config.toml
tie_word_embeddings = false
max_seq_len = 256
dataset = "wikipedia_en"
MLP neurons of a small language model. Each row is named by its layer, matrix (up: input weights; down: output weights) and neuron, and shows model dimensions 144-239. Each number is 500 + 40 x the weight over its row's rms, rounded and kept within 0 to 999. Numbers have three digits each.
A block is one neuron, or neurons of one layer that tend to fire together. Before each block is what it responds to, as a language model described it from the Wikipedia text at the highest values.

Description: First token of an appositive, parenthetical or complement clause that explains the preceding noun, such as "(" "the" "a" "e(.g.)".
L3.up382:464445495564462550469513497448553534490546461491496501419462461399519516497451496504538522474538442567514493502532470585505460482515495491468528544489455513582495471497491516494514500537504539485462516541453514577471516490541536460507425525456432465483564504531509490533514436459475497488
L3.down382:537506549489412495534520524419501527524553462503567501548521505507512545514467516536483524485427464527491571515537486500503516549552470493507496565523499530517494478463499426509483541454516492398427488520501461514551470416444535464408418542491507512524497482536488512471485482501514508557
L3.up751:463483500490505435465536470498484550550475494508516476559458408498452530511560498481526531486496487532519517506553540482485500494533532461549566468516504530422475555513472518540432541499426580499486513523513495531491524535431428421546461467428535519509482501456506503480496527590494472525
L3.down751:528523471507504464474501437508467525512484538522500507538551472531502451518500520503480477501601473495454524464515484506473531470495508507453520551474508419446467476483492529503517505486457558515520530539567472482527498474525532441481514506459495475525512583417458484519518455534496540596
L3.up1264:487467487504515492486473574490475487440431406448426517554474498514500505456480543547559392437500451498509502472447475455510467528466468465569473507465505437576503509572546545522531422499496486542500460571534544549446563530506482447562481456546521504441554487525540473491462479480510517536
L3.down1264:516509478529451497487504490528463472471540440452545497448457516483434523414461522486436503472514478516461513528593522459504506410516517522514483469550541481499475537493533464472502554507510493419496493442480534486520525463390430467555442500449506529518539539525480517506534556549470462537
L3.up1287:548491506531453513563468551433538527531453442572431538544470438507491434499477487501517467505449501534485502463385484538517507534524514509480492478482520495531515507475457509570509435566479552489443499503494404495498452431485505493542421509532495421393499479551514490507491524501598492571
L3.down1287:440407469556526482496570572528506604505403488427498463531621507462562571533472490572486458485510519540452444521477472625584502513521462513492552476502482454464460465603466484540460474509493515460474500513513508410523511463554483483421424499554492442484478513486534467515530506527502456499

Description: Final tokens of newspaper, magazine, publisher, label and company names, especially in review citations, such as Washington Post, Houston Press, Gotham Records.
L6.up274:456503440544502567473482507556499472510482556474518513474446505505570484570534478429521450581522515555434579479484497535470488486533592481486487612440517566504457451517515542386492544534471533495497481532492474534544515478488536465421508497496493462504447489473539527518517437479466466493
L6.down274:549491504537497516482537554511535547435450504446566506467502487552498518537540569458532442545415501490441546525505518525529522494533544480491595479455515548481495480499566390481564552476483456514468489547487544522470509497443422487495534495506516495488630465485489486508428502525454439535
L6.up703:487477465478566579490508486543434452473478494500520475523496465491492532461510535489506532479493493486511531501495500494533544497420504457528431527503511514458491501522539503465540513548476502540423476479541483504478495466395458493572493474463450498428515473473530511459548527531491410440
L6.down703:512505495498535494394487504520505514444459536475569489483494485480437470457486427467535542557389461500471500463524572556528498588455425516520498494441515528476479471509584451531462533476476544429464508593494553514535546503489471477515484514375555554483572438497463525463500559469431556528
L6.up1194:486507560470514519529530475540522457539540565581492483430454446523550544533445508453547536492549511548523541526529461576488491523483538484519570479513556446496532539500454458402480457471413480575467505501474472538481516432467432532570455438499501464458551507453447512488523486536518478482
L6.down1194:540458558493520479521522561540444597541508559504471469519577553521458454543455468438533543555454499568410516561530565559584550535442455482504503551501546500478488508547530524517494446510571551495474483501547466449524523569507515411537470563519509424432489505460467432513502523528469573521
L6.up1317:506449497510477515464486533514489549497449513512517449495438517505460480532462504568451491579520544525533542471462535465520556516471450485526486510513541493532519590535504491480548539497460510536561438514524490479447496448454481536500523532503581438432542531536508445426518479467449540497
L6.down1317:492519541442521533542528573467527490497449524535501441548554493488501535502483439445494371466451515514525498498561547499515515534456478508540536589488509520467531494518510487410500545450543505495458434546502446466514542612515483474528490481437433443508526501502591465469460509485466553497

Description: Early word-pieces of a sentence- or paragraph-opening word after a period or heading, e.g. D-epend(ing), B-ec(ause), Un(til), C(iting).
L4.up451:524406515544494456569520543483526506479463437569523516513478445582454500433545473488522508490496555535518491453570520491433536519448558532512464523554512488566500504530449521515479493543507546489550465460523537518507453519474563456535491498452515470470452592561540496500466476461497496421
L4.down451:435484474513508515522497505548513572499488507480505547522492520514574586561442522481581522452494516493493482591486566552555468531492530474490493481511571498449452517487450473522492518469540513496513507421458391526442504522526434500566423566539518496420471475471565557552446540478549512519

Description: Separators right before a predictable number: pipes before goal-difference cells in league tables (23 | +23), dashes in year ranges (1971–72), and the "20" of years.
L6.up129:536472549475508454541486526502420443472466494539468484449471540513521439477497539494430546477511508461483491469462511543515528504474502516550430518505499538498467565504517487530568529521437523476487520500492611528488548433482484487461548410507565508539467485495533532444471532603556508516
L6.down129:472490467505537427422533551471516540531492503471483571515518532466437504432492454434571483502500474480532463463540508535467480477513526467516537500485493486440529503524460518470492440514457461525527475528511444537510487487440485568502471568499499444476568464561428581528550491531506538536
L6.up175:546442550505467528542523535419475506525467489511560532511501435510465575518488463465561541545495510501482480478469524487505508438441559456457579463501493542524580504483505491494541544475548576458521493493468444527523456476501489528465451484516572554558534472554496436458516492531538602521
L6.down175:511437458553474509509546445454528488490508460531472490486485548527517491478521503492514508531476529441472556463468437492559484549502549474467554446542470446510458483510520477463525525546519500427513543504410510472457419423486496476573523452503504460517510494400436506555494496372416491487
L6.up447:477553518537506513431418556493569515511476506492513501483447502492516492416501492512472433517461464555478428475466566481568554532422542540547507462509469507541502502477437428445483492536480520590449541512505452513485475531484552475504450502520466469563486537507530466496576571499479582486
L6.down447:542505527448471431449477502546465563464475483489497506509452490481462468403467462458484439527536517476542500501474452534488481525541445583573461523538511490588503486466491516421563549467542529587492486475416516518533479445543601502532511470450513441495527546501540547486515447484497561443
L6.up579:495453468532515419462489448481427666542550453543480514455497545454486509532482470559544508522571538519429507484467483464496458533451540506505494631534505549502513524513495481510512479457577502442555475535484497517424538486576535486491469540446579475484485550493514445504629460521504486500
L6.down579:455526538469530558466557542516503512482486458512484539458438540568476446517518487505488463554476500513507495465547491549506460438588521529467576492439466508445522510458474481483472505493470601493492453474521447517451496496465410453536519468530484547542567539435539444479482523452469486517

Description: Mainly "of"/"from" right after a reviewer's name in reception sections (Broxton of Movie Music UK), plus sentence- or paragraph-ending periods, commas and sentence-initial "In"/"At".
L4.up1335:530523506490519538464478478499476479476507467520520485520459520514512467467492523451464514555480511514476535505483522612465526473507568494446448553488541564395441440514434498441522439491452537531406555511540469454442501394542504467511479502507486559544461589538445491495487438525532474423
L4.down1335:500485524503543490557492474500486444540521473454537492506491550451518490520512492495428425543497458564476511455490518509533497464450486489474464483544522504477509537464498518454482425433539489506449524476486525480518399448574470512526516461492477484475514410414445486532540487473528480490

Description: Mostly the first word piece of a new segment, above all "Note" after an opening bracket, plus "Th" starting a sentence (Thus, Thomas) and other word-initial fragments (L, d, tr).
L6.up874:515509535532432421434514572458477479466488533504508552575549508540563456520460553481529464470487518570554507449458566523480430573545467565442439554481500530528574472454434499563487484535529543543480459484480466501522539479585509500544463511556431416462456478486501582496499463506484470528
L6.down874:580519495522534487443495565478452519505482545484480504468420524508507499506426481508507509509484438553456525535512482463513463462477513457467469531518531515473491474453486499519496470445481466521501535519530401574468580457527519470530507439561442562423540526474498510450461524470490451499
L6.up897:501544494472518560505558430489428514549451491484472507600488448540540521410548565575466494478470545512429489463423538613510425479512516447483525493506513482515542517522485499449462471534489462476518507543460459511464520548543494461513507518493472485526474492493471537541536444509407472482
L6.down897:506459430534464463548559542571567475506441471495524476582496455429506501529498511563486501475490430481494491618544501417528488532511533436474459529538495488582541568500432528516532519451508481483611529502474508491496477451505471493542520479555495473539526487497464487426464501514492418545
L6.up1080:535568467522434498452498488447443491451536493505503525506455511518508498442464493543541454436437516533484525523511491493514437491470496565499502457580511517429519436526398571487458462460480516458526517473494474573523528490538460507562492495522484447489502525593513436505517463511530447511
L6.down1080:565483502459452484470411485533460475514372577485476518472480465574498487497532498465471569516553489532451540509467429501461559510449439529466484471505488553534452501514477485507578491559495466478560445538522457581473544451537521464560530402539573521525480479523553603562491544515542513516
L6.up1503:518425473530515460487503475473432516467533498526514539523504482477467517429491494521447563445540514490468542472493491473467509529487534596532510547511524537573515481550425472534507513481557515566501425442384473528501504487541566400536469484538467437414455568486585561498430479551488540466
L6.down1503:533462501534498538491496505562543507453518489452449540510501472526612540585472553474501599469519505473467470483548508532484462551584439481515516423492511542496509475478490488548480509519524495487494596493528486544520554512499507420472473540476443472567497442529569521516466438477503516460

Description: Tokens in or just before names of media outlets in review or career text, e.g. Rolling Stone, HBO, for The Boston Globe; weaker on table pipes and name fragments.
L3.up157:487541511525452507511452439526439553568458450522490368558517439501563469513419469407462602552494551529500549516451506474419493503481523438415415483557520537568488434548492566483470516441577537482457569551527525545512522449561500463497465527463476569494505547503507441542438460475535517488
L3.down157:565419503531508505486568454535577482512448447552568521500555458458511470554488481497478453546494463513523524497507551560448478490488468543522448563498415508450507470430497549438489467419502504480480479546507565538521485441540439534551449479478508479544541448477526444463510520537532501482
L3.up330:555480525467459532505456478512521461534471494507460420478494510550533523462527531485535503542523490467472541559519529559509496514453518468486489557543517510506509474581471516453498518424566541535415473565500529474545475486502480462525434531519521429504532495490452493556538473534448500557
L3.down330:531482517534506518470501488547498473541529462427555476535446530503461590562514511510482493568483515500559524437551584521517505524502551459502503555418477545428448552481528548395494475526544448432489524496597486514519493551518416459515511459474479519472522465526530530496524551518547482497
L3.up947:509548515513435536482517523500468493503554412480473448480413466532500467477470484494514498555551528566433499525567532537526548533528601522509450559522599519493498448519512505482447506448634536592514520538499476499473582420536512521483513513503506505525528470553473456520451503494512459475
L3.down947:466433512500506536466468568504537530549529478496557424433436474507514463491556488463503483479521494483473594485525410513529419521491509526523503485443484521590505487451511458496490493515530467510455505521531514539526511474482417492443468454484452506515528542540492509541423516536517533539
L3.up1514:556455475442510503436562468561460531472478525554511478496415464484517491449500465483513465649540418505440512557557564467509500537517515563559452508551487598470533431546525551523492440499485475439486429549522511509506464453452478527498565489497531460448503500479582514481558526534452468539
L3.down1514:500449472477541519515490496527541506538481557450469482535443583563453505490510535499461461488412482530430523482598523499501487480519429552492538510509541461521546535522457556495475501515488499484483455571542526519524520490564403566525471438523554468434495502506571520508438551531462565568

Description: Mainly the pipe just after the goals-against number, before the goal difference (+35), in football league tables; weaker on mid-word pieces of proper names (Chickamauga, Pimentel) and nouns after "the" (hands, process, race).
L4.up625:512508472445461529525527547480450514517560518494552495489452515507602483514489486514536487468515503479544472467473471501517513421496477519454573595509507535534581541528491527569478517413618482582528528466492462612448459435471534530535505521537470551475538457523517460512481466506441490446
L4.down625:547560485494558498555456525487465560460466505545484477546513536565538507511506497546554507502486480487483526544496498467555497518534457492445568487596498467531486517523457505504470495460571498509503448444454474428512398542550447564535524571466611449510479508533504548460485497388497496452

Description: En dashes or hyphens right after a year in ranges like 2002–03 or 1984-1989, plus the next token after dates (to, and, commas).
L3.up360:511535528492458465542517487500443570453542571481532567509551499507505540453506513489520499513515439449509507465510471554506484450502509522547550444493506474454583493473520479453506496432510517522497530509488528564489519494493449529498489559582514489461509498517466514568498539532485450509
L3.down360:449480477547462495494419483530467519474576506482532523510515507534458434486540451465486468480544487472454560470412526507502494576513477494479517472535522464548507580524491461559498590478520464501508531471468479461549518528566556486525580481503509486552474443521493541524469442498565484516
L3.up538:525477573530483464583452558486518465469518436508439429526425525449472555493494559425462554518557487443526546512521478471522447493507499595538468491539597523470587535565460493510489517472512503570543536525522518527530457507532520581543535508543462592574477449567512527487514514458539496427
L3.down538:564511441504507440473562499481525508484568393541460508533520539529492487511471470505541524546502492527501539503539533456500443505514475512495547444532513532487538550528398490446534469474491451525507468479467527489471455510555530528504544493463568510524531508485408478488453438489528437480
L3.up942:527568479507467519500486535488482501502507460560510580445529524451565517494461473520512512530444507499511580476504522492532485542561460484430480527472511479479545502618443558481532472440453552502487509505512546531475473587483503491490525518511412421502448488448501515476547559506506465519
L3.down942:473505469464537505500514473551501447500545493499501464533500489534425558480512547489530481504479567437521529453520475508526457458503504450501454493498514507528572570539425542493471462524542552498332514520494508527564483455520414515520454415548454498467525479544559478520532492515416539492
L3.up1334:521477498478534454499522531434494485496520445563368435530436548506505541528494531462509531543486515566541497445559535538503491499598557507475407534480585495547493438524549511489593469477524601441509522528500567514513466493484483473474469513427502485484517510486543469587491473513520505521
L3.down1334:512468530578491522460541512469420559603448469466487523507486475503428496509482503452587419454489456460423542498497504480542445520466449503569507538515504449472552508583433491515537479513436493521399595563442508501506509565454555490480524431519517515559518463567447552509513474531510432472